{
  "d_mlp": 1024,
  "norm": "layernorm",
  "positions": "rope",
  "rope_base": 10000.0,
  "qk_norm": false,
  "init_std_down": 0.0,
  "warmup_steps": 200,
  "seq_len": 256
}
MLP neurons of a small language model. Each row is named by its layer, matrix (up: input weights; down: output weights) and neuron, and shows model dimensions 128-191. Each number is 200 + 40 x the weight over its row's rms, rounded and kept within 0 to 999.
After each neuron's rows, "fires after" lists the tokens most often just before its 100 highest values on Wikipedia text that the model never trained on. A number after a token or word is its count.

L3.up439,212,141,168,254,204,205,145,195,190,183,214,226,274,196,253,209,194,119,172,150,210,236,189,147,245,180,190,127,205,195,213,172,248,207,173,200,280,247,222,127,245,208,190,251,139,144,238,191,243,165,222,133,218,152,156,227,177,171,152,194,237,266,198,239
L3.down439,208,234,243,140,233,201,203,133,191,181,171,142,145,200,204,223,259,241,230,230,194,189,200,221,156,203,189,289,195,142,252,192,159,164,243,196,172,164,186,279,163,176,231,230,252,259,184,246,173,269,196,314,208,209,222,167,247,184,250,207,133,158,195,183
fires after: "ro" 17, " with" 12, "re" 8, " W" 7, " w" 6

L2.up163,169,191,189,165,224,209,198,186,257,189,173,243,206,215,147,208,150,191,156,186,168,243,285,197,212,166,265,145,188,102,221,200,161,251,165,145,168,166,215,178,217,167,183,220,239,155,140,253,204,175,200,263,199,197,238,227,253,134,258,171,251,242,211,228
L2.down163,184,192,178,259,148,192,179,224,176,203,194,145,200,195,231,189,181,278,257,154,214,185,146,157,200,245,70,247,212,264,213,210,180,177,273,236,259,201,188,221,148,206,216,162,189,200,238,192,184,156,196,161,211,205,187,192,103,275,141,227,163,165,224,178
fires after: "n" 18, "ed" 11, "m" 6, "em" 6, "ing" 5, "ph" 5

L7.up970,189,170,144,258,234,266,192,121,175,199,208,188,225,164,280,155,195,277,229,204,159,166,127,148,173,182,205,142,218,208,192,161,148,144,200,180,198,232,214,120,233,252,179,173,105,197,238,180,230,235,246,157,261,221,166,164,227,122,205,210,165,258,121,137
L7.down970,193,206,182,215,215,403,250,172,188,202,204,205,178,159,250,156,178,189,187,186,215,211,163,129,209,272,264,183,156,248,206,193,177,200,226,223,191,204,211,253,215,181,145,202,205,242,251,246,153,279,212,127,196,190,226,205,113,261,155,183,223,241,260,217
fires after: "\n" 30, "ter" 14, "." 5, "r" 4, " p" 4, " P" 4

L3.up498,155,223,226,142,191,158,175,244,173,147,180,170,274,133,200,187,204,160,167,185,212,176,149,192,220,192,254,161,215,151,206,238,207,53,185,157,177,212,207,246,263,187,182,171,190,213,262,232,237,258,230,223,131,222,173,234,124,159,194,209,190,296,199,203
L3.down498,269,190,149,264,247,171,260,203,156,236,279,216,150,157,247,233,206,220,195,193,203,248,182,199,159,231,163,225,205,203,212,184,224,268,151,192,265,195,251,213,152,206,190,277,162,184,178,203,185,181,215,163,228,230,241,232,190,176,191,173,119,106,168,157
fires after: " comp" 25, " O" 9, "end" 9, " o" 8, "o" 7, "pp" 6

L2.up189,148,170,215,252,165,210,129,274,236,225,219,111,181,211,215,187,139,253,197,156,224,132,227,212,205,175,234,221,176,214,231,155,165,221,197,179,206,207,208,204,155,173,186,153,138,212,156,189,107,210,215,216,201,242,142,197,239,208,142,158,177,258,278,236
L2.down189,263,226,175,153,222,180,228,158,197,163,201,264,257,198,171,201,202,179,249,224,179,235,154,138,165,222,206,166,256,154,177,221,212,186,167,200,171,145,204,219,200,231,217,236,264,171,258,271,286,177,149,174,216,149,268,200,175,177,284,196,214,184,129,136
fires after: " c" 16, "oc" 10, " C" 9, "ut" 8, "v" 7

L2.up197,215,157,190,196,176,216,228,187,222,193,212,217,321,190,245,227,240,228,210,158,204,167,204,214,252,153,213,114,195,165,204,152,288,171,183,187,211,206,206,208,198,156,157,195,268,178,177,195,182,191,169,177,240,178,163,217,257,145,182,163,180,199,199,138
L2.down197,223,269,168,237,236,229,213,205,179,207,184,204,111,116,204,187,202,196,230,249,187,183,173,180,162,236,205,258,206,225,240,196,146,211,215,193,174,176,205,218,225,234,257,210,131,215,188,192,192,218,193,263,195,271,233,177,171,177,201,194,148,236,263,252
fires after: " w" 24, " (" 17, " p" 13, " ro" 8, " ch" 7, " W" 6

L2.up382,232,230,179,194,247,247,221,197,169,230,274,132,226,257,176,262,226,245,185,99,133,199,203,272,170,194,209,155,100,219,184,192,194,216,211,201,186,165,233,175,177,197,231,162,226,239,180,269,197,187,264,142,260,201,181,185,210,239,213,223,196,228,169,267
L2.down382,209,158,188,221,192,205,166,183,248,164,150,263,175,142,208,120,135,157,191,258,239,191,184,205,219,200,210,206,226,218,239,221,209,205,180,181,190,192,200,231,210,192,136,290,150,223,196,130,219,155,173,242,148,179,225,229,202,157,221,139,194,125,303,118
fires after: "gh" 13, "al" 12, " C" 9, "re" 8, "ill" 5, "l" 5

L3.up798,166,122,129,218,170,202,231,310,227,166,173,243,178,210,270,169,193,277,136,157,180,238,199,262,240,206,157,199,215,168,175,206,198,218,197,148,234,258,161,168,212,177,241,284,167,190,136,208,180,190,132,310,209,147,161,162,223,178,189,181,254,269,263,216
L3.down798,238,190,285,137,228,234,194,124,176,279,181,153,221,194,167,218,152,113,260,197,225,167,262,175,168,247,242,153,165,211,234,207,177,222,189,251,187,168,190,221,189,239,176,150,222,231,248,192,189,177,253,106,195,237,251,200,158,273,217,199,139,157,204,214
fires after: "-" 17, " E" 10, " S" 9, " s" 8, " al" 6, "on" 5

L2.up767,240,240,176,144,157,119,188,134,249,226,268,231,244,115,332,172,237,245,178,161,150,250,175,237,220,199,280,214,215,171,246,166,187,197,252,169,241,216,200,196,216,221,233,188,286,198,246,206,190,274,247,240,170,222,188,231,189,220,189,209,224,197,229,155
L2.down767,180,158,226,258,262,265,217,293,178,146,160,171,186,235,137,228,152,114,243,244,298,137,215,204,244,182,123,216,201,202,159,228,258,234,148,208,171,165,146,216,170,168,191,273,125,181,208,212,212,151,157,176,206,190,244,182,160,218,212,216,166,235,220,177
fires after: "a" 14, " O" 12, "pp" 10, " R" 8, "ec" 7, " D" 5

L2.up620,232,192,103,167,231,209,206,116,159,233,235,178,213,253,129,224,224,195,205,201,226,243,139,173,242,185,201,182,222,117,186,197,266,127,179,177,241,258,203,204,211,206,216,225,157,195,214,210,119,160,284,200,152,225,212,236,218,215,255,216,240,195,156,224
L2.down620,182,167,244,229,195,166,223,263,195,176,184,207,222,153,219,152,234,198,148,183,188,196,254,241,144,204,203,192,163,245,214,237,143,200,220,191,195,168,198,189,162,203,164,171,207,181,196,218,264,237,110,218,258,142,218,209,180,193,169,222,146,226,273,160
fires after: " be" 16, " l" 15, "ist" 9, " e" 9, " m" 9, " per" 8

L4.up112,235,179,179,178,199,226,139,161,217,221,187,278,228,126,222,239,222,212,210,216,129,88,198,191,195,198,209,112,186,165,175,250,154,204,193,242,186,272,232,236,269,257,140,166,236,217,209,178,189,189,139,208,206,246,83,220,162,186,209,173,264,234,155,182
L4.down112,175,226,186,200,195,245,226,233,106,199,243,108,169,252,184,185,197,186,194,174,240,260,181,214,229,228,167,294,188,212,203,145,213,232,171,185,200,110,185,194,150,187,281,207,175,165,194,214,251,183,266,225,211,141,292,208,211,182,219,208,129,159,198,252
fires after: "e" 31, "y" 16, "et" 9, "am" 6, "|" 5, "it" 4

L3.up611,197,195,193,209,245,208,180,191,188,188,175,231,197,210,209,224,210,161,173,253,266,232,235,146,214,216,197,242,145,256,190,135,211,175,234,132,203,210,173,175,240,177,269,207,211,207,285,261,203,234,136,231,225,236,199,176,150,191,222,327,163,218,222,245
L3.down611,221,201,194,213,89,152,213,265,199,161,207,201,178,204,234,170,110,199,157,148,118,215,213,248,186,203,177,182,280,147,151,197,263,133,162,196,204,208,249,168,197,212,183,193,190,209,167,111,166,168,326,183,225,167,198,177,258,224,209,20,219,171,113,145
fires after: "er" 29, "ar" 11, "le" 7, "ber" 6, "re" 6, "he" 5

L3.up640,215,215,167,198,251,218,195,209,198,199,200,173,181,190,150,214,189,223,221,174,201,246,232,147,175,170,145,172,170,240,171,230,245,144,196,184,152,187,213,146,112,156,240,242,205,261,168,236,227,234,193,250,202,173,231,132,250,252,228,205,116,225,191,136
L3.down640,234,211,192,248,151,128,234,205,191,146,178,223,230,178,318,140,179,185,278,219,202,161,157,231,212,236,221,254,263,203,191,181,134,227,163,191,195,226,164,271,252,163,237,206,230,130,208,155,196,193,249,173,241,147,134,216,164,170,199,213,227,182,226,176
fires after: "el" 34, "er" 9, "v" 8, "ar" 8, "ter" 6, "ov" 6

L3.up748,233,287,239,149,213,230,205,204,229,172,157,195,245,206,195,141,160,296,123,294,258,203,120,192,178,182,230,188,189,233,205,225,149,190,211,224,282,175,214,262,270,263,114,179,132,227,231,123,231,160,214,227,199,185,166,210,183,161,219,268,150,264,139,171
L3.down748,171,123,195,218,177,196,209,271,180,190,141,125,178,224,252,207,218,203,214,201,197,158,234,261,177,217,205,152,337,185,172,178,244,207,194,152,197,168,196,211,209,157,232,212,249,224,178,152,193,290,206,216,196,165,175,227,198,181,216,136,176,192,213,158
fires after: " comp" 14, " app" 13, "it" 9, " p" 8, "op" 8

L5.up839,233,188,246,178,221,239,180,183,221,106,200,265,203,151,244,189,175,196,199,232,228,174,223,165,182,183,164,151,151,123,230,243,227,179,207,170,187,198,239,146,142,180,234,232,172,219,219,191,213,160,235,201,190,165,230,187,204,245,194,223,140,178,149,232
L5.down839,263,183,155,219,202,184,238,182,209,262,192,177,199,203,274,217,237,176,211,219,197,203,162,162,273,238,233,273,227,267,169,142,214,286,152,153,196,193,185,206,223,237,138,162,219,197,240,163,277,236,202,173,170,189,175,198,227,114,183,209,230,214,181,162
fires after: " all" 13, "st" 12, "p" 11, "est" 7, "er" 7, "ar" 7

L5.up465,234,217,203,199,168,185,168,190,188,183,205,233,162,100,144,183,270,190,131,226,278,191,101,191,167,152,258,180,299,267,206,147,224,236,218,185,154,179,229,139,209,287,187,159,141,229,216,225,282,148,190,109,227,179,233,264,200,233,233,213,215,243,237,102
L5.down465,198,151,266,177,219,234,159,240,206,180,204,171,187,223,244,176,86,179,249,206,206,206,249,228,202,218,246,216,216,82,189,202,123,210,226,138,207,218,139,210,188,156,269,216,294,167,153,171,143,207,211,250,144,236,217,178,206,165,134,143,147,173,143,240
fires after: " cont" 31, "t" 10, " st" 5, "im" 5

L9.up622,228,246,210,233,213,235,213,199,145,182,147,217,212,220,214,158,205,165,207,293,246,219,170,158,206,269,231,155,230,215,200,165,138,199,169,185,144,227,227,187,230,166,171,145,160,180,205,119,161,265,213,135,275,224,228,212,184,212,181,229,170,177,208,185
L9.down622,233,238,210,163,208,373,198,157,266,199,261,167,192,179,243,243,189,220,265,158,197,162,187,245,218,209,217,201,144,174,234,270,203,142,229,175,227,200,200,230,215,184,246,235,187,200,147,266,209,215,245,224,162,179,159,194,245,175,169,156,222,271,229,174
fires after: "\n" 70, " P" 6, " Ch" 5, " Sp" 4, " ch" 4, " p" 4

L5.up660,186,203,228,219,183,197,238,185,219,188,266,141,219,265,97,244,191,247,145,198,221,213,194,209,162,251,263,177,192,213,211,229,200,252,243,174,184,168,189,177,179,246,274,168,213,218,254,197,204,117,209,209,181,249,270,167,255,181,168,165,170,249,191,182
L5.down660,163,194,209,228,261,301,133,202,181,158,176,193,238,208,213,174,194,236,161,251,250,214,133,192,223,183,236,224,161,228,261,182,154,128,138,159,243,279,219,214,253,154,182,197,155,172,240,196,186,221,229,226,302,190,182,255,171,134,207,171,172,197,240,216
fires after: "an" 20, "H" 10, "ill" 8, "ir" 7, "a" 7, "ou" 7

L3.up470,146,184,207,204,230,277,189,200,178,172,154,193,230,207,264,225,253,274,209,226,233,145,169,184,151,231,287,135,189,176,226,175,217,212,202,241,166,214,207,248,265,179,136,179,200,136,154,182,158,225,222,190,295,185,156,198,246,239,258,201,133,230,186,151
L3.down470,216,209,195,184,205,176,110,199,244,235,188,243,183,119,220,129,147,119,158,207,150,219,216,244,259,179,218,209,184,200,242,277,209,237,230,201,195,218,229,202,181,241,269,211,198,271,248,173,147,151,233,199,138,216,280,224,179,120,225,203,227,215,195,240
fires after: " s" 21, "e" 20, " (" 8, " \"" 7, "p" 6

L4.up375,162,170,203,243,248,209,152,182,218,201,187,232,222,272,264,191,192,234,195,135,174,126,235,220,171,199,265,213,217,244,233,244,204,153,152,225,210,125,204,202,222,257,204,226,186,158,160,141,172,292,188,274,249,269,187,204,306,229,172,174,186,226,214,219
L4.down375,189,250,179,168,182,222,196,204,215,217,212,171,175,202,176,198,223,182,182,252,266,245,148,136,199,172,138,157,178,184,230,153,141,266,221,215,191,206,179,153,188,114,161,194,176,202,251,253,161,177,252,138,191,159,180,150,114,165,230,203,208,186,239,83
fires after: " c" 20, " g" 12, " Q" 10, " b" 9, " k" 7

L7.up926,213,225,185,118,148,142,133,226,242,214,269,186,221,178,158,269,157,158,100,269,257,234,224,249,180,264,199,203,149,233,194,176,233,192,177,207,266,191,251,179,241,183,142,207,133,145,189,213,228,128,175,275,198,251,219,207,203,173,174,212,235,154,192,231
L7.down926,201,173,185,277,294,275,240,195,216,211,152,190,213,180,198,179,207,210,158,171,149,132,148,240,190,162,226,238,205,209,213,232,188,159,211,186,213,213,176,250,247,232,170,193,152,199,237,213,222,263,202,124,173,176,149,208,214,181,253,132,156,188,207,162
fires after: " act" 13, ")" 12, "i" 7, "o" 7, " D" 6, " M" 6

L3.up580,175,215,194,203,207,222,280,159,251,146,225,198,240,228,177,208,166,182,224,219,155,123,151,238,254,133,185,236,201,247,191,189,244,163,168,153,182,163,242,249,194,151,220,249,130,287,170,182,103,207,109,198,189,183,169,178,211,199,213,332,233,211,212,221
L3.down580,290,153,202,199,130,195,146,178,195,192,203,168,180,184,172,184,259,261,202,213,247,219,219,187,189,190,203,207,167,154,252,195,185,246,262,253,208,233,89,165,168,198,173,150,244,113,229,237,277,202,259,235,241,231,184,208,198,143,171,115,120,201,133,154
fires after: "ter" 17, " e" 11, "s" 9, " s" 8, "-" 8, "l" 7

L4.up108,186,213,199,160,203,223,187,170,246,226,159,195,244,177,193,211,173,227,230,194,257,130,239,158,175,238,170,166,232,151,184,167,191,236,140,256,227,136,182,233,264,208,191,232,201,197,208,283,269,171,218,158,181,183,241,237,193,178,285,240,247,205,194,187
L4.down108,159,219,181,179,188,246,134,261,173,204,229,267,184,254,228,140,258,164,168,214,189,266,143,178,178,175,179,178,176,234,170,205,218,187,178,169,174,306,212,81,187,245,234,174,186,161,242,186,148,188,173,206,268,246,219,175,231,215,117,176,144,178,206,245
fires after: "o" 39, "r" 10, "i" 4, "ru" 4

L7.up969,196,228,181,230,251,215,255,245,124,204,157,182,214,212,205,213,192,218,199,233,248,138,166,270,107,204,204,113,222,173,249,176,226,263,185,194,194,185,183,225,212,195,190,209,189,238,263,210,271,224,185,165,161,161,171,215,240,203,191,185,253,173,207,151
L7.down969,161,142,209,227,157,198,198,192,153,199,197,255,223,207,191,189,247,225,214,186,209,200,239,222,301,197,213,246,202,233,202,255,172,167,187,216,157,190,206,237,246,144,169,184,200,229,199,120,150,217,173,231,220,155,234,155,208,191,195,176,143,163,161,183
fires after: "U" 26, " " 23, "u" 8, "r" 5, "iv" 5

L2.up723,263,176,255,174,194,204,228,224,181,230,206,261,125,273,228,158,177,236,237,257,271,253,167,143,180,245,241,94,174,224,197,263,160,201,219,218,192,135,193,94,177,250,214,196,207,158,216,157,232,250,225,278,189,172,242,170,165,188,285,196,304,165,147,231
L2.down723,165,258,173,275,237,207,195,206,216,110,205,140,283,132,178,192,237,177,182,107,156,163,206,242,234,155,156,311,208,178,216,186,200,184,240,172,220,227,208,270,219,152,162,241,223,197,213,255,158,186,160,152,255,228,189,199,223,233,150,214,97,204,250,194
fires after: "op" 15, " e" 13, " n" 13, " m" 11, "ic" 6

L9.up469,162,251,231,240,329,140,235,164,149,155,196,192,130,98,167,114,194,248,217,249,243,161,211,200,196,209,196,182,200,152,241,220,215,231,273,172,176,268,194,136,193,139,277,187,164,212,206,110,151,132,193,262,272,144,207,191,279,228,212,208,207,173,181,291
L9.down469,210,204,156,225,203,307,217,253,127,205,260,248,224,185,181,246,143,209,195,96,213,205,205,177,256,111,209,179,251,215,243,196,131,136,204,226,199,197,174,195,231,185,239,199,234,261,195,278,223,192,237,214,215,231,156,187,204,214,142,182,162,223,258,188
fires after: " s" 16, "e" 13, " A" 9, " a" 9, " r" 7

L7.up876,166,141,252,191,260,176,202,224,244,300,188,222,289,227,229,246,147,236,261,163,203,239,193,110,195,191,212,187,236,178,204,178,178,201,205,157,254,206,207,145,160,70,230,173,297,179,215,189,252,200,209,135,202,253,226,145,143,186,166,213,219,268,198,188
L7.down876,266,259,228,218,145,254,220,196,177,124,223,168,158,179,209,135,198,130,228,251,231,197,242,226,161,250,97,162,223,150,232,234,174,189,211,129,238,166,210,164,182,165,168,204,210,122,187,196,140,214,256,193,161,218,193,219,205,145,172,183,256,199,230,197
fires after: " " 23, "p" 8, " st" 6, " 0" 6, "g" 5, " T" 5

L9.up437,231,298,185,201,193,228,160,177,186,161,166,167,250,226,172,158,200,203,220,232,183,172,164,223,250,301,243,170,206,186,204,213,163,187,154,211,141,186,186,128,248,161,214,227,225,147,230,159,135,266,272,260,199,154,207,234,132,165,276,231,198,239,146,232
L9.down437,134,192,236,205,167,273,224,226,255,233,164,209,139,224,222,199,193,148,132,214,136,153,249,135,184,200,226,128,141,196,192,240,234,209,270,257,247,236,244,200,210,222,228,180,167,257,187,269,255,228,240,181,226,243,227,207,193,210,204,139,159,193,169,208
fires after: " c" 28, " st" 21, " p" 8, " P" 5, " m" 5

L7.up481,181,219,243,192,230,212,146,213,207,172,199,162,144,139,200,208,230,216,162,235,162,277,207,181,205,204,244,188,227,177,246,194,290,309,203,200,223,118,186,113,143,190,196,233,189,225,173,154,163,115,262,282,219,226,231,238,181,179,194,169,209,170,203,251
L7.down481,189,143,122,175,157,273,302,250,249,233,185,231,240,234,259,207,192,177,151,256,180,173,207,132,171,192,183,223,215,210,212,189,142,170,264,240,148,215,243,188,235,225,176,249,219,155,211,243,234,269,148,197,221,231,103,228,122,177,221,221,167,214,172,166
fires after: " T" 23, "ort" 10, " t" 8, " l" 5, " L" 4, " r" 4

L2.up660,285,237,157,171,173,228,187,204,183,157,265,220,215,238,207,227,136,191,165,190,171,155,169,155,236,146,137,213,318,165,252,214,183,282,156,318,214,209,123,214,202,212,161,135,176,220,192,239,159,178,238,139,233,200,197,176,202,221,215,205,223,188,276,213
L2.down660,118,166,220,283,233,194,176,222,236,233,138,207,164,145,178,159,238,202,259,175,210,152,240,235,144,307,225,158,145,235,162,105,222,128,208,166,202,194,233,188,131,191,248,243,232,146,231,167,257,243,141,234,171,167,221,226,197,180,153,184,236,187,150,147
fires after: " to" 13, "el" 11, "ro" 10, "rough" 7, "b" 6, "ar" 6

L2.up757,207,158,193,160,270,275,238,114,234,202,200,214,307,220,160,173,169,183,231,127,214,212,232,192,167,163,204,238,143,122,198,148,169,150,175,199,206,185,184,186,224,196,200,220,178,190,232,191,261,155,155,110,183,261,232,193,206,169,254,279,230,218,163,185
L2.down757,213,223,201,223,137,171,174,279,194,192,170,203,64,186,236,221,236,223,160,230,169,187,193,215,218,269,187,186,247,255,176,245,224,196,253,221,204,173,200,252,150,194,226,222,224,196,175,180,171,224,211,299,197,114,210,237,211,219,133,145,227,225,224,214
fires after: "r" 21, "o" 12, "ar" 11, "ers" 7, "ell" 7

L4.up393,270,179,263,220,229,184,171,173,145,174,148,245,205,172,175,250,170,232,155,146,236,128,275,212,143,189,155,255,76,212,119,179,203,239,269,177,259,281,255,158,266,213,238,131,192,215,206,223,159,180,110,266,157,179,172,190,152,153,157,178,229,202,244,283
L4.down393,190,265,177,260,212,250,225,224,254,225,259,135,197,228,233,111,173,137,225,285,165,234,143,175,210,214,161,179,291,172,293,177,187,139,258,171,174,107,195,243,150,252,182,236,195,213,168,179,213,267,340,139,317,222,191,273,186,203,209,162,215,185,156,197
fires after: "n" 23, "a" 17, "le" 11, "re" 5

L3.up568,217,221,188,181,197,168,193,249,144,157,262,220,161,215,216,206,253,231,202,109,244,119,222,155,189,158,196,244,117,232,225,196,268,210,120,188,220,177,275,240,178,160,148,198,162,275,213,120,234,272,126,180,165,194,238,302,167,203,246,172,135,226,153,266
L3.down568,218,172,206,180,179,145,161,183,199,216,189,216,197,210,236,177,168,224,189,173,172,173,128,135,243,151,207,193,244,236,174,215,182,126,163,293,281,197,218,168,276,279,223,226,197,144,158,246,179,213,245,180,253,257,244,171,260,179,163,195,212,131,254,173
fires after: "u" 26, "th" 23, " E" 7, "E" 6, "c" 6

L7.up915,218,209,191,200,195,210,144,225,216,144,203,204,175,204,160,222,170,181,184,288,241,271,243,121,221,272,172,153,191,143,254,138,234,193,183,221,193,186,179,139,139,232,110,250,138,150,215,143,167,133,205,149,179,264,225,218,224,177,203,195,196,190,134,181
L7.down915,235,208,193,221,183,159,223,157,181,238,275,171,197,249,290,189,161,176,227,168,112,211,190,195,185,164,118,260,244,216,108,208,213,173,203,198,226,197,206,259,236,231,214,244,210,284,196,223,207,240,174,210,223,183,190,179,191,159,293,178,242,190,253,239
fires after: " R" 21, " A" 15, " M" 7, " r" 7, " L" 6, " Y" 5

L3.up914,193,163,219,225,154,144,187,221,202,145,182,186,255,202,255,143,235,201,156,211,125,135,260,199,211,193,291,208,192,264,216,255,193,180,172,170,208,211,158,230,267,246,205,234,180,130,198,344,193,231,230,252,232,235,187,262,215,155,221,162,126,194,218,250
L3.down914,230,277,188,197,227,281,270,186,129,248,254,208,183,206,175,281,171,157,216,244,229,232,120,192,142,205,163,140,207,179,193,159,176,197,213,225,214,206,309,176,128,107,186,146,199,247,207,77,197,163,204,162,251,170,169,199,162,164,202,227,257,180,240,119
fires after: " w" 20, " wh" 16, " c" 12, " g" 10, " th" 7, " bec" 5

L3.up543,173,199,218,192,180,253,134,179,274,222,195,203,226,205,132,226,119,159,160,101,199,243,206,116,180,101,160,215,219,196,193,198,238,217,271,191,177,170,217,192,152,273,221,196,260,199,233,179,153,247,229,190,220,221,209,204,128,149,278,172,218,128,132,136
L3.down543,208,193,215,235,153,180,280,154,188,149,193,147,237,205,273,191,238,244,180,196,187,147,194,176,251,296,291,171,284,179,239,201,168,200,132,187,183,263,235,138,242,105,190,234,124,202,180,186,259,173,163,190,194,198,195,192,200,215,159,175,208,234,287,267
fires after: "m" 17, "en" 17, "st" 11, "est" 6, "a" 5, "on" 5

L5.up389,239,196,198,230,295,143,228,155,181,190,253,182,246,209,159,248,151,307,124,154,264,279,205,251,186,223,246,242,208,269,204,213,234,175,264,190,193,260,187,188,176,272,200,227,206,194,202,211,199,151,234,272,183,150,203,203,201,171,293,234,148,204,185,179
L5.down389,217,190,231,227,121,227,226,226,164,203,166,199,97,199,180,178,247,170,244,284,191,158,132,113,128,195,172,237,144,204,216,224,198,228,110,155,164,161,209,155,243,160,218,155,197,239,194,269,203,250,163,199,250,264,204,209,207,175,201,193,190,259,242,220
fires after: "ce" 11, "ill" 10, "ur" 8, "ip" 8, "ou" 8, "ib" 5

L4.up258,188,261,198,157,261,148,252,165,190,203,191,154,154,154,190,176,211,255,150,314,206,217,98,200,187,228,202,269,132,194,175,245,197,248,225,163,185,245,157,185,234,148,122,205,187,183,176,205,201,180,162,169,245,243,168,195,287,220,258,231,223,251,164,248
L4.down258,147,140,192,191,167,223,163,227,179,240,211,231,196,201,225,188,145,169,202,88,238,211,260,232,215,211,191,128,272,157,232,168,238,135,218,257,251,216,220,216,233,222,291,177,255,242,143,144,266,190,237,218,188,176,210,212,146,200,208,172,181,130,207,154
fires after: "i" 14, "ec" 9, " act" 8, " Ch" 8, " comp" 7, " p" 7

L5.up334,149,162,226,191,216,244,254,240,277,153,185,199,207,182,237,164,136,180,195,197,221,188,152,186,141,198,158,201,204,181,231,234,200,189,193,203,210,155,207,201,237,218,180,238,214,258,168,149,173,200,184,218,276,223,200,182,263,184,221,263,275,259,247,135
L5.down334,240,206,221,140,206,152,151,184,155,260,208,190,218,134,172,190,148,151,228,249,253,188,186,188,250,279,209,257,180,198,209,162,228,223,173,224,239,214,130,210,187,226,128,154,236,126,255,203,223,178,176,144,225,200,184,259,143,176,250,182,174,181,139,282
fires after: " re" 14, " sub" 13, " e" 13, "en" 10, "-" 9, " s" 5

L9.up684,234,183,247,162,212,177,167,260,190,273,168,164,166,274,180,223,182,212,196,153,137,144,196,182,181,167,174,222,263,209,228,207,148,160,238,189,201,199,183,271,174,218,171,177,198,231,195,132,196,228,272,154,176,330,279,149,188,276,197,193,259,237,171,196
L9.down684,237,247,191,209,198,260,151,170,215,156,162,206,191,115,174,213,192,98,163,274,191,170,150,190,218,251,188,154,170,236,197,180,158,152,195,185,232,175,236,155,230,152,246,259,176,157,180,236,238,203,215,215,220,102,141,235,181,117,183,190,150,201,219,271
fires after: " " 43, " p" 7, "ep" 4, "p" 4

L4.up604,164,156,207,181,267,196,195,158,260,158,137,162,201,222,117,100,200,237,164,301,311,219,146,191,216,226,171,192,171,262,177,171,247,272,204,224,235,231,216,172,136,210,193,131,148,178,202,167,185,147,174,198,174,127,182,186,234,239,195,116,171,201,157,262
L4.down604,291,252,238,237,172,160,213,239,133,183,273,262,249,134,237,147,197,191,234,106,114,201,194,229,159,135,245,220,213,171,232,255,160,178,211,151,196,169,196,221,272,240,150,219,226,251,135,199,221,253,219,247,218,257,240,236,136,208,254,262,238,215,215,174
fires after: " n" 26, " T" 15, " s" 14, " r" 8, " res" 8, " th" 6

L3.up820,191,212,208,204,238,296,178,239,199,211,168,236,201,250,194,234,270,219,171,249,204,239,139,200,232,177,247,84,160,136,190,166,192,209,173,171,197,243,194,233,198,208,216,251,187,212,125,191,205,238,203,176,201,160,176,144,285,178,170,209,167,226,209,194
L3.down820,193,221,234,174,140,166,231,188,148,244,237,166,173,181,222,204,179,191,189,164,197,138,229,185,212,240,134,313,228,239,238,288,132,169,209,217,134,155,194,204,262,165,188,158,281,243,264,237,200,187,165,266,222,216,203,177,96,219,309,165,203,152,166,249
fires after: " (" 29, "-" 28, "h" 13, " \"" 8, "erson" 6

L3.up135,246,151,177,162,225,111,230,195,259,230,252,243,227,188,232,141,222,208,193,180,153,197,214,184,231,214,211,118,130,113,230,115,236,172,206,153,180,137,298,197,259,198,209,205,217,250,199,194,214,211,218,214,158,236,212,271,240,171,128,210,182,155,186,192
L3.down135,181,272,228,215,198,285,99,218,195,165,156,132,192,240,151,219,226,184,214,218,265,128,249,219,230,211,234,249,263,232,202,239,159,198,185,246,233,240,120,149,193,286,194,185,191,171,266,199,225,195,173,145,195,200,184,101,225,220,269,174,242,265,142,160
fires after: "pp" 17, "a" 14, "ward" 11, "ad" 9, "ep" 7, "p" 7

L3.up383,226,191,171,174,240,209,169,165,196,177,233,240,181,252,136,215,124,227,152,166,115,202,195,174,124,222,146,218,171,173,227,167,220,173,164,188,182,246,249,212,233,161,151,137,262,197,194,213,172,190,193,150,171,209,266,168,230,233,262,229,203,237,189,182
L3.down383,186,187,236,225,173,221,202,314,200,238,158,155,200,134,215,138,277,201,241,209,264,202,211,233,236,236,225,196,232,212,236,149,199,251,210,204,180,136,153,219,155,237,209,273,153,233,198,160,206,176,199,221,169,166,209,246,152,167,163,193,186,128,181,201
fires after: "or" 18, "ar" 14, "av" 12, " Mar" 10, "b" 9, "g" 6

L7.up357,200,121,200,232,149,243,150,282,216,160,285,194,206,210,222,188,239,229,251,232,116,143,208,204,215,143,195,183,122,208,238,186,207,156,171,289,141,252,197,188,295,164,241,223,197,172,143,249,156,183,250,273,201,159,192,282,212,170,214,177,240,168,219,230
L7.down357,172,274,193,249,214,273,223,172,209,138,212,158,212,214,251,203,191,144,204,136,183,211,215,214,215,201,214,208,231,185,255,225,244,174,163,171,220,171,203,255,206,214,195,159,141,216,260,218,119,290,122,211,183,264,237,250,217,187,184,151,221,231,207,209
fires after: " n" 13, " p" 13, " N" 10, " ind" 9, " d" 8, "urn" 4